MLP neurons of a small language model. Each row is named by its layer, matrix (gate and up: input weights; down: output weights) and neuron, and shows model dimensions 64-159. Each number is 50 + 12 x the weight over its row's rms, rounded and kept within 0 to 99. A neuron's up and down rows have the sign that makes its largest values positive.
After each neuron's rows, "fires before" lists the tokens most often just after its 100 highest values on Wikipedia text that the model never trained on; "fires in" lists the words (lower case) most often at its 100 highest values on Wikipedia text that the model never trained on. A number after a token or word is its count.

L3.gate207:48 64 48 37 45 54 48 56 41 46 63 39 47 42 48 52 51 76 46 41 62 46 38 61 57 43 35 55 32 49 55 50 46 54 50 53 49 57 37 41 46 49 47 66 47 53 56 48 21 31 80 45 54 45 47 58 56 38 43 61 54 44 64 55 47 61 52 57 47 48 52 46 45 57 38 45 58 47 46 59 59 45 48 41 43 64 44 58 31 34 63 25 63 73 60 37
L3.up207:44 60 64 43 45 39 56 54 41 48 37 52 76 45 54 43 77 24 65 44 43 69 43 51 51 36 32 64 55 40 52 23 53 29 45 27 69 66 65 37 49 67 36 51 46 53 54 78 42 21 55 53 41 43 68 53 68 60 61 67 70 43 36 53 40 76 54 52 44 22 43 62 55 58 44 35 32 40 53 38 61 38 24 51 56 52 44 46 43 52 55 37 53 56 45 58
L3.down207:44 59 42 50 40 54 52 53 57 50 49 65 63 53 50 43 39 56 62 69 44 39 31 45 45 41 38 45 53 76 57 50 77 50 33 46 39 37 50 45 45 33 36 62 50 41 49 65 58 62 48 58 37 62 53 54 59 59 35 50 47 60 53 39 57 54 63 44 51 46 43 42 52 48 35 38 33 22 34 45 67 29 27 30 52 55 49 55 32 47 64 39 40 48 60 47
fires before: "v" 29, "m" 18, "am" 14, "d" 5, "uc" 5, "en" 4
fires in: "adventure" 24, "admiral" 9, "adam" 7, "adams" 7, "education" 5

L2.gate326:49 34 42 55 55 53 40 37 61 67 59 44 30 41 28 57 47 87 44 28 42 77 39 53 46 48 50 48 57 33 45 65 40 46 73 46 42 37 55 36 43 51 51 55 59 59 24 41 64 67 78 51 48 35 48 39 35 30 45 51 94 68 56 59 34 47 51 75 31 47 67 63 40 69 64 22 54 56 55 55 40 46 50 55 50 46 51 48 31 39 55 45 65 46 37 62
L2.up326:39 46 31 64 40 63 47 55 29 37 66 43 25 55 60 50 34 67 67 46 42 58 38 29 46 49 33 64 45 70 54 56 42 46 46 31 76 32 50 34 35 48 42 32 35 58 40 59 45 54 60 54 37 60 33 61 59 37 50 38 52 47 50 47 31 56 40 50 34 65 59 47 53 34 19 57 34 32 57 39 58 65 57 54 50 61 56 16 56 34 57 29 36 62 53 57
L2.down326:53 47 42 47 17 63 30 56 60 67 66 44 42 72 25 28 46 69 56 40 49 52 39 55 59 27 52 34 43 72 69 38 52 26 64 45 65 52 45 49 25 68 54 34 47 41 52 45 55 57 28 50 54 62 60 40 42 47 48 41 73 48 58 43 34 79 47 65 40 69 60 73 57 46 48 53 30 34 39 29 36 44 55 62 42 55 52 41 43 24 50 52 45 61 26 68
fires before: "am" 34, "ational" 15, "le" 8, "x" 7, "b" 5
fires in: "team" 24, "international" 15, "teams" 10, "television" 5, "texas" 4, "hcy" 4

L10.gate565:43 47 35 41 48 62 39 64 39 56 72 44 51 19 68 45 55 53 36 60 38 63 64 61 51 47 54 38 43 60 52 42 41 52 46 64 44 49 60 62 48 56 31 49 58 66 50 59 47 38 55 73 64 53 53 53 56 23 56 54 65 33 50 43 49 45 54 51 56 46 55 52 66 60 56 34 50 43 26 57 47 57 58 74 44 50 52 45 41 65 51 40 34 49 61 33
L10.up565:48 51 56 32 56 74 67 45 53 65 70 40 40 60 33 41 38 54 55 55 50 21 54 57 31 72 69 50 67 74 61 76 37 49 51 18 53 26 58 44 63 51 37 46 63 40 62 63 59 51 64 49 65 43 61 32 51 56 70 61 54 38 40 52 35 61 25 52 39 51 28 52 41 60 44 48 58 38 41 59 48 58 38 71 56 54 48 29 59 46 63 40 36 47 48 50
L10.down565:63 31 65 33 56 62 45 36 54 64 62 47 42 42 68 62 78 45 41 39 37 36 55 43 46 44 32 47 77 52 36 33 64 53 57 52 68 66 37 62 52 49 44 56 56 29 40 40 53 52 51 59 51 42 55 67 28 66 50 60 48 50 34 46 36 46 41 61 70 37 39 36 33 47 60 81 60 52 35 53 59 42 56 61 34 51 43 49 48 58 51 52 45 53 62 48
fires before: "we" 24, "t" 19, "h" 17
fires in: "between" 24, "both" 14, "bought" 8, "buried" 4

L3.gate608:36 48 50 53 26 44 14 55 42 59 51 55 58 47 56 50 57 76 23 40 49 78 53 70 61 42 45 53 45 59 28 58 38 49 44 51 57 45 51 55 42 44 48 52 36 73 45 41 45 27 72 48 67 55 61 36 61 44 68 54 64 42 45 49 24 40 45 39 59 46 44 64 46 66 31 62 72 53 52 54 49 56 53 61 32 59 60 39 61 27 62 42 61 69 57 40
L3.up608:72 45 68 54 50 57 14 56 25 72 37 43 52 23 66 58 52 52 33 44 41 47 54 20 52 55 35 57 59 69 32 69 36 30 43 39 51 46 48 59 45 39 47 62 47 51 29 30 51 34 74 41 57 60 60 49 70 51 54 36 65 52 40 59 35 39 39 54 67 56 44 68 43 47 53 52 56 43 59 57 50 53 55 55 44 48 50 35 52 40 69 34 63 60 58 42
L3.down608:58 42 44 61 38 55 39 39 52 51 46 44 63 32 54 41 27 48 26 46 47 56 52 39 53 42 60 52 37 43 39 36 54 63 38 62 48 54 47 73 61 34 34 42 38 37 26 40 61 39 50 67 49 60 41 75 57 58 62 44 69 46 63 52 63 39 33 58 68 41 45 68 49 46 71 34 46 19 53 43 61 43 50 56 37 49 63 73 44 57 46 54 43 36 39 32
fires before: "h" 29, "her" 17, "ter" 6, "el" 5, "t" 4, "or" 4
fires in: "both" 27, "mother" 9, "another" 7, "shot" 5, "pottery" 4

L7.gate276:56 56 46 51 57 68 30 55 57 45 61 53 62 53 44 46 31 68 63 49 50 43 62 37 61 28 41 76 22 46 61 52 39 46 46 47 35 49 37 58 55 50 47 51 53 82 17 46 34 34 75 41 54 42 68 45 42 43 54 37 45 40 17 63 48 62 41 42 51 54 50 53 47 66 37 69 36 36 56 76 26 68 59 45 46 60 54 70 55 72 59 59 61 45 48 54
L7.up276:52 64 32 82 45 35 39 37 37 52 26 47 57 43 53 64 62 59 64 55 50 56 55 71 41 41 47 70 51 35 50 56 50 28 50 54 50 61 50 55 56 73 53 33 49 33 27 35 52 41 58 47 44 62 68 58 47 44 31 60 52 49 44 54 63 61 50 83 43 42 47 64 46 43 59 62 60 44 58 28 49 36 48 49 54 54 46 53 72 31 50 29 43 59 61 46
L7.down276:44 36 65 74 45 77 44 56 74 53 44 63 53 56 43 53 18 31 65 60 64 43 72 56 48 54 41 54 46 52 58 56 36 40 57 32 59 34 43 33 41 54 43 46 38 29 60 60 56 40 46 48 29 59 48 64 73 61 64 42 59 41 40 49 56 46 55 63 43 49 49 46 64 50 32 47 52 48 47 44 48 39 48 24 52 78 57 62 67 46 46 41 49 34 62 66
fires before: "en" 31, "et" 6, "a" 5, "od" 5, "ight" 5, "er" 4
fires in: "between" 31, "old" 9, "together" 6, "thwaites" 4, "hollywood" 4

L3.gate12:33 43 50 53 27 47 48 60 45 68 42 57 53 39 64 76 61 48 58 69 60 71 40 48 59 57 46 58 58 50 68 60 31 40 53 46 55 74 50 49 46 59 44 43 33 59 38 36 62 52 54 38 50 46 56 44 28 74 54 56 63 71 37 36 36 48 44 58 29 42 51 67 44 59 48 41 44 44 42 40 64 39 57 53 66 34 37 49 56 29 63 67 53 43 55 32
L3.up12:42 60 52 56 41 42 46 65 44 64 52 60 42 54 50 25 51 52 60 57 51 50 51 51 48 71 60 56 45 56 29 48 49 63 44 65 32 36 36 50 45 50 51 35 50 50 42 57 56 36 35 26 56 47 55 57 54 51 57 62 45 60 37 50 63 72 48 66 41 32 39 74 57 47 48 50 44 32 50 68 78 57 40 52 53 46 43 39 57 42 55 25 27 56 52 47
L3.down12:49 91 47 56 38 31 47 64 74 58 36 64 68 46 44 48 59 56 52 57 35 60 59 44 43 54 58 59 50 52 50 64 36 68 46 57 51 58 62 37 43 47 37 60 45 53 57 65 60 70 48 41 54 34 38 55 48 60 51 47 50 54 45 44 53 39 40 63 46 48 68 47 44 43 68 65 66 39 46 63 49 42 47 53 39 48 22 56 32 60 52 50 74 48 27 61
fires before: " was" 23, " is" 17, " w" 5, "em" 5
fires in: "it" 88

L2.gate276:51 61 52 42 60 59 25 48 36 68 55 49 34 54 39 45 67 58 57 61 34 42 29 53 43 52 23 35 30 78 59 36 51 56 50 57 38 57 62 65 40 51 65 43 34 62 52 43 21 56 56 63 68 47 40 29 63 34 33 53 64 55 38 42 24 48 43 65 71 61 41 52 65 56 66 55 65 53 56 55 69 41 40 69 58 51 48 33 46 39 65 54 58 60 44 69
L2.up276:38 64 40 39 51 75 41 53 44 70 65 63 41 50 64 60 68 66 53 70 46 56 32 40 46 29 65 52 49 66 66 42 30 43 43 44 53 44 74 31 31 37 69 27 56 49 53 44 40 42 59 27 66 55 51 55 37 36 57 50 42 33 62 40 25 57 51 59 40 60 65 26 45 45 45 52 51 53 35 64 71 41 63 55 73 52 47 39 30 65 42 49 39 48 58 71
L2.down276:57 50 43 36 66 44 63 48 52 38 44 48 46 60 59 55 66 76 60 50 57 62 39 34 34 47 54 55 52 45 55 51 52 35 55 69 70 62 42 52 44 44 60 52 65 44 64 45 56 50 46 40 49 84 45 55 50 60 41 37 51 42 46 58 83 64 45 44 35 46 64 55 69 47 71 62 52 42 46 45 48 32 67 46 52 52 52 63 55 49 26 49 39 38 31 50
fires before: "am" 36, " to" 11, "f" 7, "le" 5
fires in: "team" 22, "teams" 14, "due" 11, "lee" 5, "complete" 5

L11.gate98:48 62 37 51 57 35 41 53 38 36 41 32 46 16 64 64 53 56 50 60 51 47 32 69 23 68 51 45 50 41 39 82 35 50 60 76 64 69 39 56 48 75 50 50 56 41 37 60 32 56 70 49 35 51 51 72 52 46 37 54 59 59 65 46 43 51 41 40 33 36 55 41 53 57 49 42 39 35 76 47 60 57 62 61 49 57 35 49 41 50 50 63 54 49 61 46
L11.up98:36 72 49 41 55 44 53 49 44 57 58 52 33 45 76 47 35 38 63 55 56 42 49 38 38 38 61 48 41 65 55 60 53 53 37 51 44 49 51 40 28 70 71 60 48 64 62 57 29 38 77 43 45 61 42 29 62 44 43 66 76 28 43 36 66 68 43 33 51 40 44 42 59 54 48 52 41 64 62 57 67 34 17 41 17 48 27 26 44 43 42 48 39 29 65 60
L11.down98:40 48 47 43 37 60 39 43 57 65 47 60 58 56 70 47 71 66 49 49 48 34 47 66 73 32 64 47 62 59 23 44 44 47 57 54 57 24 39 57 49 63 36 66 25 46 59 55 52 59 21 47 71 51 52 61 56 60 48 24 45 60 53 44 36 56 48 47 44 64 45 49 60 65 53 60 67 47 49 64 46 45 44 54 34 53 57 43 74 47 60 66 44 48 50 10
fires before: "il" 24, "we" 16, "ade" 7, "t" 6, "y" 5, "g" 4
fires in: "between" 16, "brazilian" 11, "built" 9, "brazil" 8, "brigade" 8, "body" 5

L2.gate74:33 27 70 57 72 71 49 51 43 51 46 19 32 52 50 39 60 73 45 65 63 63 47 51 55 45 49 48 33 57 50 65 59 49 80 35 49 34 35 47 50 26 63 67 59 57 63 47 49 50 55 34 34 51 43 46 50 50 36 34 59 67 63 35 40 45 52 59 56 30 46 24 68 36 58 40 83 62 51 62 51 54 55 35 50 31 27 60 45 33 63 33 50 41 50 73
L2.up74:66 53 45 33 41 65 45 52 35 46 42 54 43 59 41 50 53 50 36 76 37 62 61 44 50 13 52 32 56 47 64 60 64 50 72 54 60 47 70 27 46 24 61 43 45 65 66 39 43 35 61 46 44 40 64 27 95 32 36 45 72 45 39 43 71 37 46 46 59 22 37 39 80 47 45 41 50 63 51 60 71 54 55 43 61 66 50 53 52 29 31 52 51 49 33 63
L2.down74:60 79 57 41 53 48 39 42 51 47 58 50 52 57 66 56 64 70 33 68 53 57 50 49 57 32 66 29 59 43 45 43 56 57 38 44 15 59 49 39 46 47 71 68 48 42 49 33 61 44 64 42 61 71 36 67 36 48 36 35 71 50 71 61 42 36 71 66 53 43 30 40 46 53 48 46 64 37 43 59 56 47 39 45 34 39 72 43 39 51 52 54 51 44 41 58
fires before: "ag" 34, "g" 11, "ad" 9, "on" 7, "e" 5, "vel" 5
fires in: "league" 33, "lee" 5, "leon" 5, "leader" 4, "level" 4

L3.gate166:49 42 48 68 64 41 14 40 36 57 61 52 55 35 54 63 41 41 78 32 40 62 53 51 70 35 80 35 37 59 46 54 24 42 66 52 50 44 44 33 51 62 72 63 64 63 56 51 34 35 44 48 50 44 69 49 55 51 49 51 61 47 50 53 44 44 39 48 63 47 56 53 58 48 40 28 37 50 66 38 28 46 44 38 53 54 45 49 57 74 60 46 59 61 71 42
L3.up166:52 40 57 30 74 37 44 39 66 28 59 50 45 57 40 43 56 47 39 41 62 51 75 58 80 41 37 50 47 39 42 56 41 57 46 44 45 45 47 54 46 35 62 66 64 47 39 56 58 51 41 51 64 51 52 34 44 56 65 59 54 42 53 63 41 35 37 34 58 50 24 42 62 51 54 30 52 44 56 28 32 49 56 56 53 50 37 58 71 42 75 56 55 68 61 51
L3.down166:42 48 43 44 80 47 34 37 54 37 50 56 44 52 38 57 45 37 61 23 27 65 58 40 72 58 52 39 52 39 56 43 42 52 57 58 55 45 46 59 49 59 37 73 46 51 53 63 47 42 66 50 62 38 52 36 47 57 48 64 46 29 64 53 82 62 45 66 70 54 58 51 75 58 68 41 45 64 51 18 49 47 71 56 41 47 48 59 65 38 49 59 61 56 39 30
fires before: "ity" 21, "ision" 15, "al" 10, "it" 9, "el" 7
fires in: "university" 15, "division" 14, "festival" 8, "activities" 7, "universe" 5, "activity" 4